config = dict(
    n_layer=14,
    activation='swiglu',
    qk_norm=False,
    tie_embeddings=False,
    init_std_up=0.0186,
    dataset='wikipedia_en',
)
MLP neurons of a small language model. Each row is named by its layer, matrix (gate and up: input weights) and neuron, and shows model dimensions 112-239. Each number is 50 + 12 x the weight over its row's rms, rounded and kept within 0 to 99. A neuron's up and down rows have the sign that makes its largest values positive.
After each neuron's rows, "fires in" lists the words (lower case) most often at its 100 highest values on Wikipedia text that the model never trained on. A number after a token or word is its count.

L10.gate324:63 68 55 39 49 38 51 47 58 50 62 57 58 35 47 26 65 37 32 39 63 44 56 49 55 55 38 30 29 47 58 43 57 41 55 57 65 51 51 41 37 65 59 30 72 75 46 51 58 69 62 50 31 46 58 43 63 47 49 57 41 29 48 43 50 89 64 36 47 52 49 44 72 52 57 66 61 46 47 28 68 56 30 68 39 45 49 62 72 76 36 42 57 43 49 54 54 66 35 44 68 56 64 65 51 53 60 47 53 58 39 50 53 43 69 60 41 47 50 38 55 27 38 58 40 55 56 40
L10.up324:47 66 53 61 47 53 31 46 39 34 61 32 68 46 44 42 64 45 44 55 37 63 62 54 54 60 21 32 47 61 48 48 65 34 51 45 38 68 57 48 31 42 66 34 57 67 66 44 71 61 58 64 55 37 62 81 72 43 53 52 62 62 45 54 65 60 63 32 46 50 52 40 47 49 64 63 59 62 40 52 49 52 55 69 55 47 49 40 35 74 55 62 50 45 38 52 54 47 58 40 46 55 56 47 67 39 70 58 58 53 59 56 37 50 43 26 58 41 58 32 57 45 44 63 50 39 50 48
fires in: "their" 16, "of" 14, "most" 7, "best" 7, "private" 6, "s" 6

L8.gate235:64 84 75 53 49 47 34 43 44 24 55 81 52 65 42 42 50 68 26 48 60 12 73 53 56 35 41 74 74 55 39 44 40 51 33 70 57 36 86 42 45 59 55 60 53 56 46 34 64 54 68 87 69 37 39 48 37 43 44 42 62 63 65 41 45 21 55 46 54 41 53 62 61 33 51 56 34 37 43 57 38 29 53 51 62 60 44 46 61 20 63 40 46 59 43 64 70 60 64 53 62 41 44 45 60 54 46 53 49 46 51 49 55 32 59 41 53 61 59 54 52 68 42 57 52 62 59 35
L8.up235:50 62 54 26 55 61 36 52 72 45 58 55 40 30 53 71 47 60 48 74 58 21 47 54 31 57 48 57 51 28 59 63 58 47 55 33 46 42 35 44 65 51 59 30 59 62 52 63 35 56 55 53 58 56 47 44 69 43 49 73 38 59 52 45 29 43 43 34 25 69 61 68 53 52 48 41 53 87 27 55 50 33 28 48 62 36 87 42 42 41 64 50 71 67 56 30 52 50 72 51 50 33 70 57 77 45 39 59 60 21 46 45 67 74 33 69 47 51 42 38 31 49 59 48 70 47 48 46
fires in: "took" 20, "usa" 10, "river" 8, "spoke" 5, "steve" 4, "museum" 4

L2.gate452:47 38 65 56 55 59 36 52 56 64 47 45 42 47 53 52 40 55 47 56 62 38 74 38 43 78 55 45 63 30 61 59 43 56 31 46 33 44 68 44 50 69 64 60 74 38 65 49 58 50 57 64 39 43 52 55 62 60 46 34 47 52 40 41 44 51 44 63 45 41 56 67 54 54 64 50 38 46 27 65 50 37 32 52 25 55 45 36 67 56 51 43 35 46 52 33 64 53 51 54 57 54 69 45 47 66 65 33 57 76 44 61 63 47 45 36 62 57 61 57 49 37 36 75 60 43 69 53
L2.up452:57 75 49 60 48 77 37 49 41 76 51 38 64 32 51 31 59 54 43 72 44 53 44 49 45 58 54 58 49 39 54 71 52 38 27 40 55 28 44 33 61 61 52 60 45 43 45 57 66 53 36 50 33 59 57 62 66 50 40 26 51 46 36 56 31 62 59 53 51 43 38 58 77 36 70 48 39 78 49 52 62 59 31 36 35 52 59 26 30 35 26 34 36 49 42 28 55 67 55 58 52 55 33 28 65 62 51 36 36 47 49 38 58 51 84 37 44 40 42 58 40 49 55 68 17 34 51 53
fires in: "party" 23, "group" 14, "european" 11, "career" 6, "groups" 5

L8.gate695:57 62 77 56 45 66 54 41 50 49 57 75 55 32 41 51 44 47 61 53 64 48 38 47 53 43 50 14 62 41 71 27 32 46 57 44 64 68 77 53 40 69 43 38 52 48 53 63 36 76 68 35 80 55 53 58 44 42 50 28 39 42 63 61 51 61 46 39 66 46 33 43 63 46 47 54 62 44 51 42 48 49 42 40 47 43 49 52 32 60 54 47 26 41 37 46 61 50 66 45 59 37 44 41 46 46 50 30 51 44 61 34 65 32 62 43 48 59 23 61 57 55 71 41 46 24 45 67
L8.up695:37 54 71 54 41 49 64 51 63 51 39 65 41 43 53 60 40 59 51 56 59 49 44 50 63 61 56 54 65 42 34 56 60 55 64 69 33 49 67 55 37 61 35 44 51 50 63 56 59 35 41 35 63 45 59 55 61 68 56 36 27 51 67 60 60 33 56 67 66 52 62 50 54 71 63 44 78 62 43 53 48 67 48 51 75 49 45 47 37 61 59 37 55 41 43 29 49 37 43 46 67 58 40 47 53 25 50 46 64 44 26 49 64 53 66 31 36 45 41 62 46 36 53 59 79 52 42 57
fires in: "of" 52, "via" 5

L6.gate433:44 38 46 25 52 29 47 48 38 32 59 35 32 41 28 52 63 41 52 28 59 61 48 52 49 60 48 46 46 40 53 48 32 58 54 41 75 38 55 42 64 59 49 43 64 25 43 55 48 43 63 61 51 64 65 44 66 34 53 73 39 54 58 37 47 48 54 69 67 29 43 72 52 40 46 59 50 43 59 39 70 37 41 66 55 20 60 39 27 60 39 40 57 75 47 46 28 45 72 58 35 62 49 62 65 68 43 40 55 46 28 56 58 58 61 86 32 61 48 64 42 36 63 33 64 44 55 57
L6.up433:61 46 33 33 61 44 39 47 59 29 68 58 46 34 48 36 50 42 43 51 47 39 46 49 60 38 54 60 46 71 44 21 68 56 47 60 61 63 53 61 38 57 54 50 47 30 26 59 40 58 47 56 76 63 37 59 19 25 70 38 59 53 51 37 50 53 48 57 29 47 36 45 49 46 60 46 60 56 62 64 50 73 59 68 47 36 61 50 54 63 47 73 59 44 38 48 36 47 60 32 57 52 55 61 31 58 58 47 53 49 54 51 44 33 36 67 67 54 62 45 32 67 68 61 57 54 41 72
fires in: "side" 13, "six" 9, "eight" 8, "facilities" 7, "sixth" 7, "silver" 7

L5.gate197:69 62 43 44 69 64 43 50 60 66 56 19 41 36 61 58 40 50 52 53 64 61 63 72 40 48 41 40 56 55 29 56 44 48 31 42 35 51 42 35 63 50 53 63 61 48 45 45 38 31 38 39 49 47 43 59 58 31 46 49 51 61 44 45 13 43 46 37 64 45 58 62 70 50 63 64 50 73 59 44 64 48 49 58 34 64 44 57 27 63 51 64 48 47 63 38 52 52 44 45 58 69 39 29 48 73 79 49 39 38 48 30 45 44 44 32 51 49 44 55 70 55 45 74 40 30 53 40
L5.up197:64 81 45 32 40 67 60 50 44 42 48 46 43 33 63 57 24 43 48 65 44 45 59 48 41 28 47 65 63 46 44 49 41 67 53 49 61 51 30 39 59 55 43 52 46 47 74 48 63 27 81 40 42 62 80 44 63 56 50 33 48 37 43 61 33 43 34 36 43 56 34 59 45 27 49 52 41 42 40 30 34 42 49 59 41 36 54 58 49 47 46 50 39 34 36 31 58 62 55 58 51 59 38 75 45 41 53 55 45 50 34 40 49 53 48 45 62 47 52 38 47 53 50 68 42 61 27 55
fires in: "community" 24, "group" 10, "heritage" 8, "language" 5, "rocksavage" 4, "groups" 4

L2.gate608:36 44 35 61 26 50 57 53 51 39 60 43 34 55 52 55 62 53 62 55 52 40 49 40 51 55 54 52 52 58 34 54 44 45 60 60 47 50 60 40 41 33 32 50 53 44 40 70 62 58 47 43 55 66 33 42 46 58 29 67 43 38 51 82 61 48 09 44 59 27 52 58 46 64 22 35 61 44 50 68 52 62 38 47 51 60 55 60 42 72 25 55 48 69 61 52 40 63 41 63 70 49 54 36 39 69 49 31 26 64 56 51 63 26 45 38 71 55 37 40 51 46 70 68 38 42 55 61
L2.up608:45 48 37 32 50 49 58 43 72 54 52 21 43 50 20 48 48 56 57 56 68 42 46 47 31 64 54 45 51 60 52 40 62 55 50 57 51 28 52 59 45 58 52 40 54 45 60 43 32 59 29 45 42 56 50 46 53 46 46 47 23 57 58 45 85 53 62 38 62 64 70 60 58 48 41 44 38 27 81 41 38 31 39 62 33 60 34 59 27 49 53 54 50 73 35 26 52 36 46 55 29 44 41 47 52 39 49 56 36 33 71 27 40 36 65 51 46 49 54 50 43 58 43 46 64 43 38 40
fires in: "years" 27, "year" 25, "time" 8

L9.gate14:55 78 45 51 47 53 43 42 54 50 52 63 56 29 44 46 67 45 53 30 52 31 41 56 46 32 32 42 59 64 67 64 61 47 48 50 58 59 46 50 44 52 75 39 50 48 34 33 26 47 51 43 38 39 54 29 44 58 63 45 41 21 55 41 58 48 46 55 37 22 44 15 59 54 50 59 61 57 68 50 52 70 54 55 51 24 47 54 49 56 62 61 34 31 53 39 35 49 67 24 38 26 54 46 67 53 53 47 43 51 47 66 55 36 52 58 35 38 41 53 65 48 35 37 55 52 36 55
L9.up14:60 46 41 58 45 60 69 58 53 54 40 57 24 37 30 57 48 65 49 53 52 61 35 28 45 68 51 57 57 44 28 64 20 67 32 51 38 48 48 38 41 51 51 46 59 45 43 42 44 48 42 42 53 49 31 51 58 51 51 60 42 73 57 50 32 46 51 34 57 61 60 50 48 67 53 69 54 83 60 27 66 50 56 54 53 36 31 56 35 46 31 50 26 51 51 70 62 51 51 51 52 47 45 66 84 36 53 43 46 53 71 33 62 54 54 57 34 74 61 50 65 45 59 41 54 38 52 63
fires in: "of" 60, "0" 6, "atlas" 5

L2.gate134:28 46 50 52 49 59 54 54 66 53 43 53 46 72 51 52 35 66 53 62 51 44 63 54 55 59 40 52 67 50 51 44 50 55 45 37 51 43 46 42 57 50 51 36 52 72 53 59 41 44 40 53 55 51 41 53 52 35 54 66 41 54 62 62 47 64 29 48 53 52 67 55 43 71 35 45 37 39 50 41 45 57 52 93 68 48 47 49 71 24 49 39 62 65 69 44 50 54 22 42 55 66 62 81 50 61 39 41 35 53 73 59 64 36 51 58 60 51 40 36 59 87 67 47 59 48 42 54
L2.up134:43 35 58 32 57 67 32 40 40 49 35 53 56 32 59 50 64 48 66 50 54 54 33 70 59 64 53 32 40 68 46 51 60 57 29 31 51 54 47 58 55 51 45 49 21 40 51 57 47 58 54 43 65 64 49 50 66 31 40 51 25 55 59 67 48 64 41 45 45 37 39 48 37 46 30 29 50 44 49 55 64 22 64 65 43 42 47 43 63 16 46 53 51 55 25 45 27 61 37 56 54 71 59 60 24 37 14 37 41 48 54 53 61 41 54 53 35 45 21 64 53 65 47 43 57 41 55 62
fires in: "who" 16, "a" 14, "and" 9, "also" 7, "he" 4, "formats" 4

L2.gate597:36 61 29 31 60 39 44 52 60 72 53 44 44 56 53 49 47 78 43 46 53 48 63 33 45 69 42 39 63 40 56 59 39 55 55 43 51 37 54 55 49 53 52 69 46 71 68 49 50 51 61 44 43 64 38 61 75 73 48 42 53 60 63 35 59 51 50 77 49 58 61 47 34 49 46 46 40 17 79 38 79 26 64 64 63 50 56 53 46 56 37 55 43 77 48 40 60 49 59 41 42 54 37 64 41 61 53 47 35 33 68 34 53 46 72 56 29 44 36 42 43 58 48 54 62 50 32 45
L2.up597:33 55 55 40 38 50 48 51 38 35 55 38 49 51 58 48 36 61 65 67 62 52 68 68 47 79 61 59 31 54 43 53 50 48 62 55 60 42 66 51 71 51 43 70 55 64 67 53 56 26 48 42 66 62 61 52 47 42 55 63 46 37 55 51 45 49 51 48 39 71 67 62 63 54 59 35 47 43 63 69 32 38 56 59 56 39 27 46 55 51 59 70 61 74 55 60 55 39 39 54 52 34 66 20 41 47 67 44 55 32 52 44 41 48 61 72 45 64 59 57 59 58 55 71 51 39 49 58
fires in: "he" 43, "she" 19, "and" 5, "they" 5

L2.gate193:57 51 49 51 54 41 32 57 48 62 55 32 36 64 59 31 71 36 63 51 60 25 47 47 32 53 52 34 56 60 31 51 28 69 54 25 52 72 41 33 36 51 63 35 51 61 30 52 50 35 58 58 63 51 30 47 49 75 41 57 54 50 47 44 41 46 55 58 58 62 64 70 52 49 63 63 47 47 54 34 57 63 48 72 32 56 52 51 59 62 41 47 43 62 52 29 62 34 52 61 33 22 42 47 43 59 61 34 57 53 47 41 54 53 46 31 53 40 56 41 43 55 50 53 56 48 38 54
L2.up193:63 74 46 41 55 73 36 42 55 55 49 34 42 39 32 38 53 30 36 43 45 35 66 43 49 49 50 41 51 38 56 71 45 59 44 68 46 53 25 22 33 58 55 64 56 53 57 69 50 46 75 67 56 44 65 21 52 59 39 50 41 43 42 41 60 41 63 49 55 81 49 73 49 32 45 44 62 48 52 57 53 64 36 53 32 43 26 62 53 51 44 45 35 58 41 41 39 78 52 58 34 52 46 32 65 52 68 64 57 54 52 67 46 62 63 44 44 44 71 47 43 43 41 53 44 54 32 73
fires in: "south" 31, "north" 23, "year" 7, "first" 5, "years" 5, "no" 4

L9.gate691:49 41 52 51 49 45 46 46 70 79 50 31 60 59 66 51 61 35 55 53 53 36 61 43 51 37 30 56 53 49 33 34 43 61 41 28 67 44 75 41 35 47 62 50 59 45 37 45 48 50 31 52 72 46 13 56 64 49 39 64 42 76 49 34 44 35 31 56 69 61 53 32 42 65 45 46 52 52 36 54 47 67 52 45 38 50 42 53 55 45 51 47 30 50 25 37 77 55 54 57 72 47 58 41 45 47 49 30 44 54 50 30 47 70 55 51 40 58 63 57 41 62 49 70 49 43 49 20
L9.up691:51 51 44 44 62 43 61 44 51 40 51 58 35 44 39 61 58 54 50 42 59 29 38 36 57 45 56 62 68 45 34 60 52 45 44 24 54 39 82 45 26 36 56 42 64 59 60 31 49 45 27 46 62 30 45 59 38 42 36 72 56 45 60 57 54 51 29 60 57 72 42 48 54 75 48 54 66 48 62 31 64 74 48 20 71 58 49 75 50 49 53 50 41 53 46 54 42 71 70 45 61 41 30 56 86 48 51 38 44 21 43 60 64 46 51 49 56 32 44 32 63 34 48 61 52 47 65 54
fires in: "tv" 15, "tour" 11, "town" 11, "ajax" 8, "beijing" 6, "egypt" 5